Weights of a small transformer language model.
Size: width 192, 6 heads of 64.
Architecture: RMSNorm before each block, learned and rotary positions.
Training: a variant of Muon for these matrices, 187M tokens, 5704 steps.
MLP neurons of a small language model. Each row is named by its layer, matrix (gate and up: input weights) and neuron, and shows model dimensions 96-191. Each number is 128 + 32 x the weight over its row's rms, rounded and kept within 0 to 255. Numbers have three digits each. A neuron's up and down rows have the sign that makes its largest values positive.
After each neuron's rows, "fires on" lists the tokens most often at its 100 highest values on Wikipedia text that the model never trained on. A number after a token or word is its count.

L6.gate460:144147153074129187110060186080149146109125109148165158142189110154118095114124104156083127128114122121116160099167114088143128157139171137146159099123121173172118132137100117108121115088172160105074111106115141174130091127087112137121137160119139041091142142145107084169183134139072141133
L6.up460:147129139136106175127092157109146147167047131152179121066186073159078135077203162106143134132106125099178097149117160140149125089131070148177166125089113133181132115162136102104066117100092129132046127060076119127105120168040167132136093100125131084175143150086164132084109144143109132105
fires on: "\n" 24, " \"" 15, ":" 12, " " 10, "-" 6

L3.gate56:188117153084144116132106145154132100091093128137149115104086147123142167126106140151098099141119105165110130115140142137084155102091122135171094140143097082119093065094157085212128073146204127103128100132115085144118090103163115143114135077191137139111130118130133119120067148117105111119
L3.up56:146143160142112156124053197064144158091174118158166137138136129170092138094117177126191146138130170107177216122159101094122144147151070149114146119133127118092077090144122173192111140128096199112093140109139118113139118153127133123088139125076170173141111152142149110142115132166140179121
fires on: " |" 41, "," 17, "\n" 15, ";" 5, " is" 5, " /" 5

L3.gate132:095110121178127116085124151199158154128121164111178123111137107130138102176121082080134117091157129120168147134115141102192121095140140142080153129136163077126134086118110176114061084174158111138091091076142175149121186074106167170120118127177193091074078159126188149081141096183086124089
L3.up132:122149118130151048147142152100077135100129094150092159164130093177142129108124128114151135163159160102096173121161170116138091095123141205126076141103135162108148121090109150158139044161108133075097097058138163083140088173111155156180126089085185144129156110128143141146063091141057116086
fires on: " to" 48, " \"" 7, "ong" 6, " and" 6, " in" 5

L3.gate506:150138159118153113112174112134189082134074087174079117132137138127135149110093131131112125125077132111142121204138202129110152157149182094158198130120154155121104166154188088176103117131123131140134154128137139123088086169113120144125113076105101152144128129105105138109109186157144143092
L3.up506:055050170172183103182162095179123101117171115121090149129119131103190122151127098120133203123095142125062178108140141102100145123144109106100103129129149199167171153158125135128083127147099217135112150126115154139148102103118156136123134174125054123095155141113174134127062127189066102099
fires on: "ing" 36, "ers" 18, " of" 16, "ating" 5, "ed" 4

L6.gate449:129117091157132124121065188126088091135120120155142064186125086118115140173179177084153147116086173139157174123120166156139142129128189101101140108116122154176139143068144089114145168134129136109108116088067112129142106192117099158174154162145149141158125119105156157112098135095146146035
L6.up449:093114123131144109166154214190104114130098165179177181132121142131149132145159145053157143099152147082119161206146162111090135144181179090120153168122148176169109100111166144143106119083120105158127129049137108184156104165132181073129128162105188115177154108116123157218164169190097165082
fires on: "-" 63, " \"" 20, "." 13

L6.gate499:074164152143176148118179132194121086166139117162097099102078160164130123165124086079139138162130105207122128129042135123124102108147100135141174151185150113119121148179078119099141104150089163154111124137127151120097157176085116089172105117068077114149173157133084146130170136109074063082
L6.up499:176116144140147088147173143085092200096151095111129165139124171143103104138126138110154121175072117113139029124078155158100089094103164146141107134169110121091085144094108160097116069103097119132147129151110156124086098116143125076168074117065127128105104112080131187083108130106107128108
fires on: " =" 42, "\n" 26, " by" 14, "===" 8

L3.gate394:110129125188072138126129160170133094132211143134128130136152117101102133140217184165137197126178126113105094148141055097103153147114115156128092110110231130111156155154148115119150127107155192088128159078128130113094089156134178140159132188102156047108132084124135120178180176140092103114
L3.up394:163175115131138152157212164104085082154110121121114084106160141132104078147154145135132064141117181091133108122111201147106156096108152142093139109142203134132102066201116165102092132097123132170158134103156114141153097189114134166118107134191138081117152099108116083089140120143186131103
fires on: "\n" 85

L3.gate371:161156110075077152143100109130105198124079113119110148111113117146142109076126124173124165106107129128140172095132103088122148136162150172139164083155104130138113142128213102079163065140162119100113082059114125119174104130109122103212095106149131142098161120146130156120155129131126149098
L3.up371:142132101194138185100076142106145162174125135166132120123097164115178168110116062142109071103089062166172139076124071139113102193108061146171170098142140144151059134207146119164135113146143120088137090075116113142149119188134118123093114076160137110172129158172143132138104170166118141140
fires on: " /" 23, "en" 15, "," 11, "m" 9, "-" 7, "c" 6

L3.gate153:153187087150189096169111147098080140170091120191136108142114132178154141148138158147145157144100209108111146070139148130108139053125112132068127163090153092059130103099133063170107164099122066164103096106103128149044089113141169136093145143114139127116109138107146129016102105148109140148
L3.up153:141071168135158167121133099141138125129112134072170110120145095174114049128135195173109126180146178117185158195146055104124131120174158155072141136089107153071171138116151112086166123166078111119110186106098071112099101111107129122136145080091121088137146089133079106139159162161133127099
fires on: " L" 35, "." 18, "age" 8, " sp" 5, "3" 4

L3.gate152:144148065167163129130083156104127136113144182093111098148088146163132123059074102122154124090096174141152103121137108144084105136162120148082130145167069172142146139149182097131093118153152110064126080100090109079157191164116095128047127129152181113110161144137095079118132098115095133110
L3.up152:174079171149117127133151103065163112169063067069112140123109140153163156109127117191167121174120093102056125161120151172151076145152136170079098167165091149103123105126132145179096122149106122169137157169146128129063133161176081123139121122076145150110168150147173124101099142080113131105
fires on: "s" 23, "." 21, "l" 12, " |" 7

L6.gate293:150164118112106150095085097165109058125150165114141157128126178138132173178090128078163153082062122116117083091127132176174074090135137126172100081186169129135117145175151131127114141121175108148126166163156081060131099144113142069145092136161143172145165128086160046127145154137105101085
L6.up293:160099106095138173165067120103154137101108149134114113089125184127180161055117102187159125048119164142084136139128160102121152128163130113119160079134129106111137156125133198146101152098158145143151205167152080096123097130089103171118164133136101142117103131096123147150117203098087142112
fires on: "\n" 100

L6.gate419:151159121124117162112080124125168110122101101180192136204075170091146127126135090151121146147064118095104183175118112098105171110136145136093042157099163149151160122115072188101153072156139125143149111174169137143135090099169138094115069155172129130103076143138156114149143191173190135144
L6.up419:167060134108168185164132139098115131109080089101155143150146143087119036181197105174139151157151147183118140116176167161119147171107174086153109139144168210119118169082114122172166124097105158149204069178118120145122102128129112106163111077123124094159129124137163108131115112145165156113
fires on: " Ch" 33, " G" 16, "6" 8, " of" 5, " P" 4

L6.gate404:146143131112114086144134157121070118072138131148161129084140124117078115104120134175185165124108180178160082164126124127101101191155143098113061091084133158111132161130110123112156128147185139166106099058135165140112078094085131156095097143058184100111091129131116166115159091114170163112
L6.up404:075099134114149139112148137164146146129151135114116129095123091113168153106118106170128160085016148121142139141180175074140145154069093086101145202123183185171087117124212178135145076139139113166137122090123114167119130112143144199204098130173135117089180108147168128143118101062103139121
fires on: "-" 59, " \"" 21, " re" 5, "ro" 4

L3.gate14:161073106164153140123162130195130146131157095121075095106124186069196108167106156150148111181129128149149123125163069096028189191112067145098090116089102106116110061162157163137160144144124124127145096106111087129129161141111132113167107164085184156070154103082097110171190139140133101140
L3.up14:117109141121102101124106087140171129109053092043124136140164111151132082122159121135086127162096139176132156189130184116075169126102078146060064146149176157173141073176122093112165146171100105122150111094097121147215152164095144081062169099137124076130177184124121118194113142138147147153
fires on: "," 46, "re" 12, "or" 6, "5" 6

L3.gate107:130160083128095087140127140138132105154144112138168141141079117136139102192083114111108131087103108124203155123169131143085187111112138125106106125149122097109118105043125088093177052161118164113122059111130133120177090034063100105137144142135161159154140110085074147136176154118139138075
L3.up107:117117155124134180161115134173155161163121078095132141122116124092086182127085102112091088076150144157123137110117120151128119149119133105118173103138149088203128082063175139146185114127184139141116162133075165168144126170095092147094117157056132101156196167102129115097128113137131153097
fires on: "." 73, "-" 7, "O" 6

L3.gate466:120070158163088129139136101116140148095174162117145066146097128154179131145132083102083110126131108185181138127233146057136179178067095185130123097082093124070185096069149137119089148168091152135160089123132136141145123140136172157121079153152144086125092166085149121105156108169140144141
L3.up466:073134148154181118084073105174104142124140120127144173056119169109101095113094134178118110051157110150150114149166118184123092172119112073158138132156112112075127114137137206122139116146152113168160144167141101107181115137120114136097142147092146137178072180130104074141171127109180181125
fires on: "-" 65, " and" 11, " un" 4

L6.gate233:164128115109130138133059124141179137114151152138148126053150118159122177129192123194152113133140126144150116118161058085088110154087116181117067159117118085138101142107237100143135173134110152111191115132104121156153131086112173104127136138140110090129165073076081125105178113169118204121
L6.up233:144135149089157108118151076187160081123101178174175103117138114217168125151158106190144129177141129128153124184155073070149080123125107137119101169171199122133136151109129166196159130124090099136144152151072141125148124132069100103109197093106111135132154149153082157102150157093102067141
fires on: "\n" 25, "a" 14, "ia" 8, "ma" 5, "L" 4

L3.gate19:142149129125153175158182176057126142166067078113158189152129109134077125132134134149168134141163089164157164128184117135120124123122125143100181167130116144129095102053183107121093107102091105132123118088049103173160137079103116126101157125184149138126126132138212142092141164138098202117
L3.up19:135084111120079129149157169138097171103132135115125156073145182138146182164084133149116142102127146110156180149105103161134131133166094142131145070132109130139083128094119093140120114102118120093067081175092191123162142138147165130098138102191103070127144133107120153076176080114147145125
fires on: "." 39, "History" 16, "w" 9, "|---|---|---|---|---|" 4, " there" 4

L6.gate387:130090034152138056152196078131154081132188104127175149117104146092138109103095108116103078107145113179099045156115103138114143135143158096080112150119117196154102167117134103184165127113122133131144165086102138110168149134082097118129101138158175107143126215118090095100160114125112156041
L6.up387:118144127127093161148119141111139118129188071082110128072194150087146110133104147125088131104102114101088135140175135152165112135122147142073133094186131166126096103140171124112134102204087215128127165183173119116133086122119057109095085135125132131108123144073146164188152184117123080096
fires on: " |" 33, "." 15, " " 9, "'" 5, " FA" 4

L6.gate270:108129122142168141179101129063163111066122140163098114097152112134164140096126163108155199147114121115171124136089094090112084127060156143134165134129140173118110074074162103103134065102140066107072088112080151122150154137046113157176092169105127170135127077076116168168079146121090107147
L6.up270:050098152166150096124170148105141118165095102153134167143113091095175167156145184137128142123111160065143127119118194160107165064129140162085166164129102120174079159114150153149078160106112117172181107116059136161120122143137129095075140110121118104158171171109112088140112117132075142144
fires on: "\n" 24, "." 11, "===" 7, " a" 6, ":" 5, "-" 5

L6.gate482:091134107138129094100113194121121095101102095153053100144126081131146158144093169104124190130191168121147121133129129130125106113093152125106107159122095109099151168150142134118086168139158196095131120186133165157180099121170130158137088136194087090135078154124096116087164104129130108118
L6.up482:189099092099084116198136168074138075153079148098115133168099163165134189098124123153177127093096149118173119105142117157150114170024188147111130133114099127114104109101168146118154134131137124137063106085104135100128102043090137151118128135153138146146094152096093110176161174092123110127
fires on: " " 50, " and" 15, "," 10, "-" 6, "h" 5

L6.gate12:127151158124188128124117156188166079142079078188093164102126160173140097141120085120179085096098124189119149088117146193172102185094110113060091068197084094149130113168196141127143119137118175117115128069141119157104123063098119113169099146107145135158136160084136095106144119111116118126
L6.up12:099185137131130134069103160145149123181151121130121109203092077175059110139098133097151143134106086151131105094125198129121164054120087120151114081164101088131106146104137138121122201128140172145128127134150179082126120167129147064124170151100129143117134080102105177132115098123112046095
fires on: " |" 41, " of" 8, " a" 5, "|" 5, ":" 5

L6.gate67:114094153221165147140078069135171091150106128126107075099078185155155176128202088128125089104101103124137147161142151093186111143085121114076117128138142094104117113097160152104118073132120149137161156113135161129163147137105186137092121122102103107114153154112149149116167117128198129176
L6.up67:174097142100117130144175107105130100077154126102150149089096129117155108162125144050125089120120150092112128131089123191184072152110083129100121130128177106116129034108142117092120161139086115133129076074125082110154142212113124125163113160136079147128117104142079074131086121144130100155
fires on: "\n" 68

L6.gate142:132137172137134104158123162172155069140131209086184134153130127131131140082110146141160120171149131121109131072162129157204185094134163098160109164126093098137136106145107072111083139111102089163094056099133164090109155085110156164154121068185102074138111070105187165100137092137134103171
L6.up142:097095078132118163133125126158094111119144076146076104103147156202149121149119077111151109083202084094147147089139152145114070110149124129132082103132168089131137149104087170155131090168093131178143059097123107095091131073127145162118074176059106093118143134107155165196151103116186118153
fires on: " the" 34, "s" 9, "ist" 7, "ian" 5, ")" 4

L6.gate179:131090104123090114144144096119106142146138148131146154128138133080152070155112086113115089099115171085121164168167132126124187128167154111145150157105120107129169090097149100151074150126115092127065155165127084155078113184099117131102135101091101143129148167140143118145185116192079166157
L6.up179:165099179173159058084161124178114125075131141129115105153127116128160088109128033136125088100083084079129125147161162142109130108148152103104126160066179119156092084116111138170127105106124164119168146158157065166148099179142099131068123155118109093168143141144061117164159107117142182128
fires on: "-" 21, "F" 10, " Cl" 8, " office" 5, "p" 5, " V" 5

L3.gate336:174114129148178165081120197141158102122055103140128163138122167159134086112129182062128107148169095199180100128146121144113121159129104121159089130124087144120080149107103142166126150153156155117130090166082073085105167076151084169086141124098131101126103181108102035123094071138143108131
L3.up336:192112131145129130106180138182102213078117101091153188157103152110125138145144162083104165165086100172154143193149095137177127129120149148138142119100107166134104090122064102084097154142099133142163116086152190127188120127131126140146218134130147126053119049177121152194114185171138148163
fires on: "," 58, " of" 35

L6.gate299:193138106090123187083144117163105117061132163173168064156115119091121151151063152147153169118125210133158166122128136157176169098101109086155132120131155149119118114134098123112105092152170113150116108148136087144110159133097165099159150138166191105134131118123157108102174103120131166131
L6.up299:104103169157170169169079060108109134128105122122128103106152150131189176081117164145122098154138170149171185167106148136173101131142116153119093146118120086112117173119182109178080152070112105114122126141099197102118075134107119084121168144088109125163089128168097049134136187150122121102
fires on: "\n" 88

L6.gate168:086091128143126128114115114110055117147126109098141124146098169137121059101145074128155128101138140196118140109109121147151131140080158103130159144171211076148150127143212123111122120148121141123147133111122094173112147154088083124164148083092133089171185074122120133122081118164152111083
L6.up168:164151197106128094157153140160097093176079135072064178135149096109115143082146091113085168154164141109122114159107104143111139080151109139182172093122144175109175117178150090151104152070133105135151143115116103138183099188151115082111090137110138101141133065109082104136102074147138085181
fires on: "\n" 64, "er" 5, " service" 4

L3.gate301:084184074127156130153121162094133181171081126148149103106115133147126113101116137185124097159094155132131140154118151145122085113071125167118126091154113095136128154111184078136169092138080144116124131147156062159183085130082144119066044095119145101128113193138072117124157191149156151106
L3.up301:048111147111067077142095126134155143090121105092152141074138143136091095125152138073107154141128144137142065151111100113105088111095119186076105132182095161059127112133154167104163085071129123186064103134134144149133153112077147151082097100121110094190138169095074148103140127145107199119
fires on: "." 99

L6.gate86:094116164113164102094121109107159123164145068118115172142108101167185090164143031138107159155117141120177062117116134187154109052160110141084108049092148150190076162127182119101098193079107121128109176127072108154197184099123127120133121105112145138120136144151112099109113109065140133119
L6.up86:080048109143156106151094137159120161121134134116159100106148150153164150090081135135131094095071084178117131144113145120137085145116084130144177119150114042143101133096113137142154134048135084146082206076064144142133127189144083147143123111125091174139125130154163122084145122160081132118
fires on: "\n" 51, "==" 7

L3.gate408:158116094170050170141162129131112111063134099201098087156121133140103139106110097130133138161098075172137135121103092130156144231120150086199135149115089122169154176164131141124089093130118090127099100090096153141104107194160199134138136137097110090117112191099080091114160106125122144134
L3.up408:170134127099152171118185094112145111091127146070130150104052118143103118115141086142151137117157167172167081126122059084130098181122125118111154139137142143053129080179085147158162124142141116131129129113128144073106150096148072106099150119166063157127176065147151100148139092103099171121
fires on: " and" 48, " the" 10, " of" 7, " a" 6, "," 5, " for" 5

L3.gate110:122139131136116149088098148110141133112119143128172120181084133103169130057109124149150147077115181128168094158194128122128080149124084130131138083125126118147187144151140153155097156121049126118121131134136155189151093174098184189092105086114119099109114221142129117071158139101159148130
L3.up110:158101072114109103127091112094178128146132128121126170126106135129069165071185178075098143115092143173127124124130114157112112125100146095076119146099205104059144142128150120144107161123159158133138125135102144076131143102058088142159141163127144129054079131143141148120106111103085173174
fires on: "," 76, " and" 19

L6.gate418:131153086085210115131168147148156153121159151086114117116163085142142166146111083112129094168176142152136083117134116137102145121177096114115143140138105150152156057106109106087115124175121202111152095158173074134156153125065068085121111163166156133124113102124116066128154137098105192101
L6.up418:186126098101116177114093164100099115110087136155105138133120108153148115125124105113079163079165134124164153188113178089151071122147147121127147137072080121092068179094100209119148142132125126149140162095119166153175100128149160124085140114160193065102097123121103093182104149091132110102
fires on: "ad" 24, " of" 12, "od" 10, "av" 5, "-" 5, "ac" 4

L6.gate128:132157097176169132123073104172087181102122113110166065114105144096122121160093114162149121081119132090126113177124117151168162164135104146148095141164097161182103093137172102085103084131107172162100110113093199111088146163119183110173123099146111111141079106108169055197174094102147153068
L6.up128:145112170143131065125179147111071172119120174107137094057065115086160156139173134143119091151141123137135083110094202101116104160106062142072160137157142133125095138086146136110133159144139113199113186145144148133106099165080156130178101083055148089088118114094108114123169097129056127068
fires on: "–" 30, " inter" 16, "\n" 10, " con" 8, "-" 6, " " 5

L3.gate493:129118110155219102158134079161130122131118192073117095152128116121165122148103114092152154197109122118137115147158092123136076113202158105173099117055120076065099104112112057122061121114112157135173163119134162112195172104077146109149182100142097145080126108106190079122122079090119155061
L3.up493:143198173137155113096065123160068117195183106117164174103112134214148053125114128133074123048158124139144145120116146111162102174105133110127159135113163121102126126168142142099165125109105082165090097134163140135121073148114093144111177117131129141156118116212117116106136099049183128130
fires on: " g" 26, " only" 13, " long" 7, "-" 7, "back" 4, "fielder" 4

L3.gate106:117125090168124174138157152144133131107137120153146156130137056069087080158143090173155124113115121112146118089114124113158213139163145113118094142057123148139221147160125165118085131056127168114109072117157117132155127160144158123108078137123122157108104159089086068110143089053132141156
L3.up106:122151104159125172130135072135088144147082059127095117190135154160129111184179067185068153105128089132147143154130137156153168103163173174045091179111125086122111104089171107142157066082148138179094155097096135078120113152119099129176150138136102113185106158114141167171160183108151135124
fires on: "," 29, "ent" 25, " " 7, "Early" 5, "ust" 5

L6.gate413:138111126091109128094084122198094102168064148173102103139080140114131155164055163134068099121150122105090140133093120126112149121158061127128090153125144088062160115143114164156137143147066124150117103112059142066115081127135131127081117184179061150075161140079151169148126097115085051106
L6.up413:137095115153076146113106107140110138123142131183101073169125114080155158123151127065096107092117128134130134110142093154153111193125216140092135109153094133163133123135076085095078138138173193141122159116140128113108055136205136132157155133131145158073118153136158096146143079137066099095
fires on: " |" 29, "|" 14, " his" 12, "z" 8, " " 5

L6.gate280:140105162126151143087116089040144101064143114153133114174077164175111090158141133191198171156131130155150144119085124119170123102140122066081137118160157098073113130067133126150166085148167111103146122095110215126135196141123172138168145127100102164120108163082127082063131157139181147066
L6.up280:182143137134096129122116111101182125132091154157141138135115111186154137107172160097123104092131155129101067068140116127146063122126129056087085158088149125168149177132081073165156127093163123144110064091104112116111146129109176135159159124103185085118106140158130169101095083118091173063
fires on: " to" 60, " and" 32, "," 5

L3.gate0:142171132071148155147109141096132124081161134082129119080102082117177120082123162129150140116142103125134196126107198143108097114184161109123138113124088123097102149113119122152086116099161119091087076099174097109126149120096162142185178188093112099103134141083157110070041120145145114139
L3.up0:103153122111126126103111058079117172144070073192131111100087178137145160138069176175140119153111158128133116143142162111135151161156111141101092150130093143121132118120115076129162073124145079146120082108112177126089104089148149064139116153062100123103168135164172069080165074177157074163
fires on: "0" 30, "up" 8, "ed" 8, " ch" 8, "sp" 6, " and" 5

L3.gate225:109117114181157173143129117093127134155117122081134164139163043157127184167113122099103126088123151155068120111150158172153070082145126071143119173148131117161099155126121129080142156132124137102077127121138126158134201137130097183109098072095133110143158112063193092206072072113107131134
L3.up225:108123126115111131175146105113153130127120184113156147149120169079098195061094130120165112130138176180121101109130155116124092072127159094120169136116136157129137131130183122144145180111126148161120041107090115116139134115147094164102156106105182120129072099104141051149081116124101151112
fires on: " that" 28, "," 27, " ===" 7, "." 5

L3.gate262:130124132131085107072122083195090114053089148153115171183162152164142176128132114134092074111127158101185154156151167097172112151143166103159145129104120150089152088155144084151152127111137089141136165163098108163128106104130180066141182141066156176055138123149106132071111088153103203141
L3.up262:159146117152090104147094150115120167091062128157168134104104138114149166127128138078087110149106097082103141079186136073147118111120140122149152134090163146096128137108116139150163101136144128119085149209048092157203102107147102127122175119127094149053161148173161145053103090114081142110
fires on: "o" 22, "ar" 10, "ing" 8, "on" 7, "ating" 6

L3.gate446:112122170120093109111105128133099147129167097090150112128164101100144122134122105204114105070168110183157081100089160137124131144116142116114125135117105159187123148072189113149161076107086153122121115173142128094196151161154147105096142169085158149181140132153109065100138130110072166141
L3.up446:080112100081171154117153112132143161086163145131180079140110150145112096174088120125151127114150144101095082157099193079081133089066054089163088150107116142146160133132159124145125069104133154171144121206184061160140106136161117092140100112081089106143120043156105163143114147165100137214
fires on: " to" 45, "t" 8, " with" 6, "ar" 6, "====" 6, " ===" 4

L6.gate10:082178121126090230174123120135128049132084142128133115100076149163099109141143132093144184146113141113113084121150114132168154162126123112091136128152107152135106169079141106136173106183139167142115144168145140136103112076096117071170079101164186126060070138080189089051122130155147102141
L6.up10:208129109167133091134169127151129182161173072119173177036137170160109135228107131144082093106091177173076100101158121137145123185144093131153127187132148155156191135160154119123187116103140158126154143191163113109083110107140165114103061111147110137129101124132117139116117074191146129122
fires on: " p" 45, " P" 20, " G" 10, "t" 8, " N" 4

L6.gate448:139166080130104148142147111145097147146201161140169145126145078113207100161150125124127180105089114081139171143156157183106095105162111115182104120182171148147135115149127154129149130129067103149085080099075140130129144147171091058118093124190125136101116116148105135176195168170092124153
L6.up448:147095154090075147108144087143122105148115141208097137140102116163149112055157147121118150135130102118172114108156108160153159140112103162074105128199081144143173102087149169128142137173094109097100114157132099110086154091114129097138152082176101185088118137184079179161129110076139116114
fires on: "'" 78, " his" 6

L6.gate249:104130067152162190142149117155157165118146122119141148134131140135093082094103145116173165133166100112171132119097157117176063086115153125106104113171135070146131149106130142110184164097100124214138137067068111144133157159049153126192064085072139080098175181111146136131138101087155104130
L6.up249:087184124168062135138107159131141164127137162134065120126159158118080080133168154095142104162107106097157103071090152095110115130162114103103104122115095129085168130085139105170093129117121059139097121100085200195131160160140133102110160125084127138125102133067129091148079146091066148085
fires on: "," 99

L6.gate73:182125068116165128084131134147142169116138144080101159146176102132133118139097174156177118146132094172119160125158117134142136133150103102094151119113147144166115177116121090134092124085149094164085162101164115143074099131121089090088094128077138124120142150107098059155081077080131167083
L6.up73:207107154192128202158125138144130136097123099105136169096105058140123114100149126123121148127099174098148134077142060124157143090181112115128098104084128059146135158164098125127140142145137121164103111090072171198122174076158127093120192123141171153126133121094123166094078100160138182171
fires on: "," 96

L3.gate399:150208149168134074165087117112090178103097137130088100081119079116135143196189122171149087120107166165163134132204140134128067121118141157166130139175189132110176126152165137105149119069160157068128107101144146136142159123155099052086083115076177111151103117114094075088120120113082138140
L3.up399:099120126110114062091120146103137122063128144097124114093094068139175126092165061140159168151168105091180131149101171115136142130119180130130102087090172103110126138169109180149156097143201108077158065104112163119159170040110090173138104162171128131166097200094073145102156151122163148087
fires on: "ing" 30, "on" 7, "iang" 7, "in" 6, "ong" 5, " Tom" 4

L3.gate189:116124155103149163163100072130081135146149169141101144147096132174136156095095049124118134182145113151109113061085183170144101134131082173172098138087137109119042141147101155192069130059175132195082170166139147134103190152101174116138068120101113131102169138095182101122067171098151080134
L3.up189:131117073088060181122134087139109166163106153108148129095107168133116145179081128102106108129147121129036103123058146108138079162058102168129124104113100108065090184142089204165136110147157103213112148202134102152110129148146195111115167153155100176120148163102140176116076129112178110143
fires on: "0" 20, "2" 19, "\n" 17, "up" 7, " birth" 5, "6" 4

L6.gate494:082106074110112189118087132116171119144129093134118136108088122132198126158178148105083100080101182098193146143122077147173130107126123096125137064150168132098083054089135141147093115128160115087131146060161121102149110150114108121113141119123147184087174137134130139178156150102165096122
L6.up494:191143130151162123144102163093128173129130113105118139151102111132197120145143147100143152117083138089082168112120112122123174126107128127108176109144119101086100178102128159091143124168138129179173166142143121117094146122141154131109159113144134117145093087227097106170175146184121124114
fires on: "\n" 100

L6.gate136:094088156167128098148097074180050129078175129098169111129140116206190163087139093135125154078095141119119093127154159157131092154155142111094127110101192102052107099079095041107106093126112090115098170100198120092119178111168073140140113121122108095123105099117113077116150146128168133107
L6.up136:033137171138098163101157109082107159092126126103066167130194147122173140146169143119181110141099092166131093109080114091133060178083148153099112075139128157117122137131095146137124056133075106125159151163140168110159135099166095151098156135132171094120173157100069054116130169163134108133
fires on: "\n" 30, "u" 8, " " 5, "e" 5, " e" 5, "i" 4

L3.gate486:091153139081136139175092072118148113129124173112082155125148124196148155186143069131129160153135130073147169121143105094171134126145155128124153136184111111050139167070092146094171127094170137150145120217076123105100156126106082115126093160162093123174155066161136130238144136156121111087
L3.up486:138100107101139139113141132168101108154096111125118149130110085119193177152178070132129189150082111118135099083121091059104116144102117170125112147120135140077116216160141088125139085141090119093185186167123143135116067148145147136083075158066117138143166045192070073149143131114148087120
fires on: " to" 18, "d" 16, "\n" 12, " would" 11, " on" 7

L3.gate126:104112122120132166119138078113134140129133112077092169102153104167060126126166121140147094120129144116100166087155112135132072145148116133141124125194113107140045135184128115120097120203120047154128051118106139093044157136082158151155133104161164094141166095134189146162148125057071156059
L3.up126:166113111149162161162143167130144111128135061154054161116173133154200139099118128150111086121150137134123111105119102147168145123136142109131135140084151154089136150127155114156123177096139229158173135138169089155110088073115156138142221124140178100077136115186122137151113080102112130099
fires on: "s" 25, "ing" 16, "ers" 13, "es" 8, "ks" 7, "aches" 5

L6.gate498:138147108156098123130126172161093177146182133113092088120083184117147120115110119130168087120067153145148149146166085154108101168109118109164116131133063144134158201202161107144122104123082079077113133093090121103070108132127149171099061145103092139109163147123137181098060108168107197151
L6.up498:144134085145096188105090152180141128145136082143134148123149151123103111115114138135193115178148098171134125092157152082089128089117109115182082170128154107078101159161149166164071146060087156158145077093117092169065111082099148112097132087182135175144157173126082020090121081123068050138
fires on: " and" 31, "," 27, " of" 21

L6.gate167:116168141103128122120120086130175078091181099160067121156159107137116074141115112138199113132101078160179086060089124132098134151120110136109144192151123145120118142136060145095091066168114164166184100115064037153153128116135115140181165163117125151124117114120165067077122144177155130149
L6.up167:127116094131138083147093118130167139159149154156092128164124067126126157104120119108162082165082099141128144095099168114150124188179166176044195077142158130142102132129165170163122138143093174133119098136074121091103091122131125186120076163145146124129124172079121093113145107102090101186
fires on: " " 28, " He" 13, " in" 12, " She" 9, "ov" 5

L3.gate471:196111146149114120088148186104158156167114137143090165166157096144119179047089095073195178090179137158119161098157154151126131123171101124177161150101100157142152118123128070108139118096110139181063145143190138107092163131135129137108168115098079145082154084126153082143095102164117120106
L3.up471:141128145073109094194138147133122156069133091114088209110152165188161108135139131152117127133055114075163103074111108118150084128106135138180120127140093105160116105111156162081101137173116144053164122122121148143139172098160077170127128166158102090090163078169118131116173162077125105121
fires on: " of" 22, " in" 12, "e" 7, " across" 7, "ed" 7, ":" 5

L3.gate477:173141160163121175129117111139126139136103139085189201158157099111119142105118079077116106085091157186154177194098126102205126140172095143146156141102147085177133135105140104103162162157090084101096100176079114119094114102093098121128117136111160119111158054095145130136130154117152103100
L3.up477:141131032204169089137073145085137103099128130117115119152173181144126174136127200141082090133142068133125102153137091152115057166109109084165145109148173111134133123121093148101162124146159146124100158118143056163108077117193143146127154045086143142077116104137132070127115138160149131117
fires on: " that" 40, "s" 17, "ows" 6, "es" 5, "ts" 4, ":" 4

L3.gate457:137052123110164184097104147130060116207120125107136113119062117094176164118091124091107078140087146150147109066101104159153146155158085134165092124122158165142119096145096125100129145173157153099147147104144061203089140090095117189144127158094112151152116138139126156166150075142155167126
L3.up457:154047069103128119113143116135072107103123051069162141144143153152149111187174182068076199111113161116044079145102085155110174104134112119122062160115052117148149120096137128165152169120129127159124128149102103087148122070158162151172094144153118141101147062126056096120172101119096087100
fires on: "9" 33, "p" 18, "0" 7, "sp" 5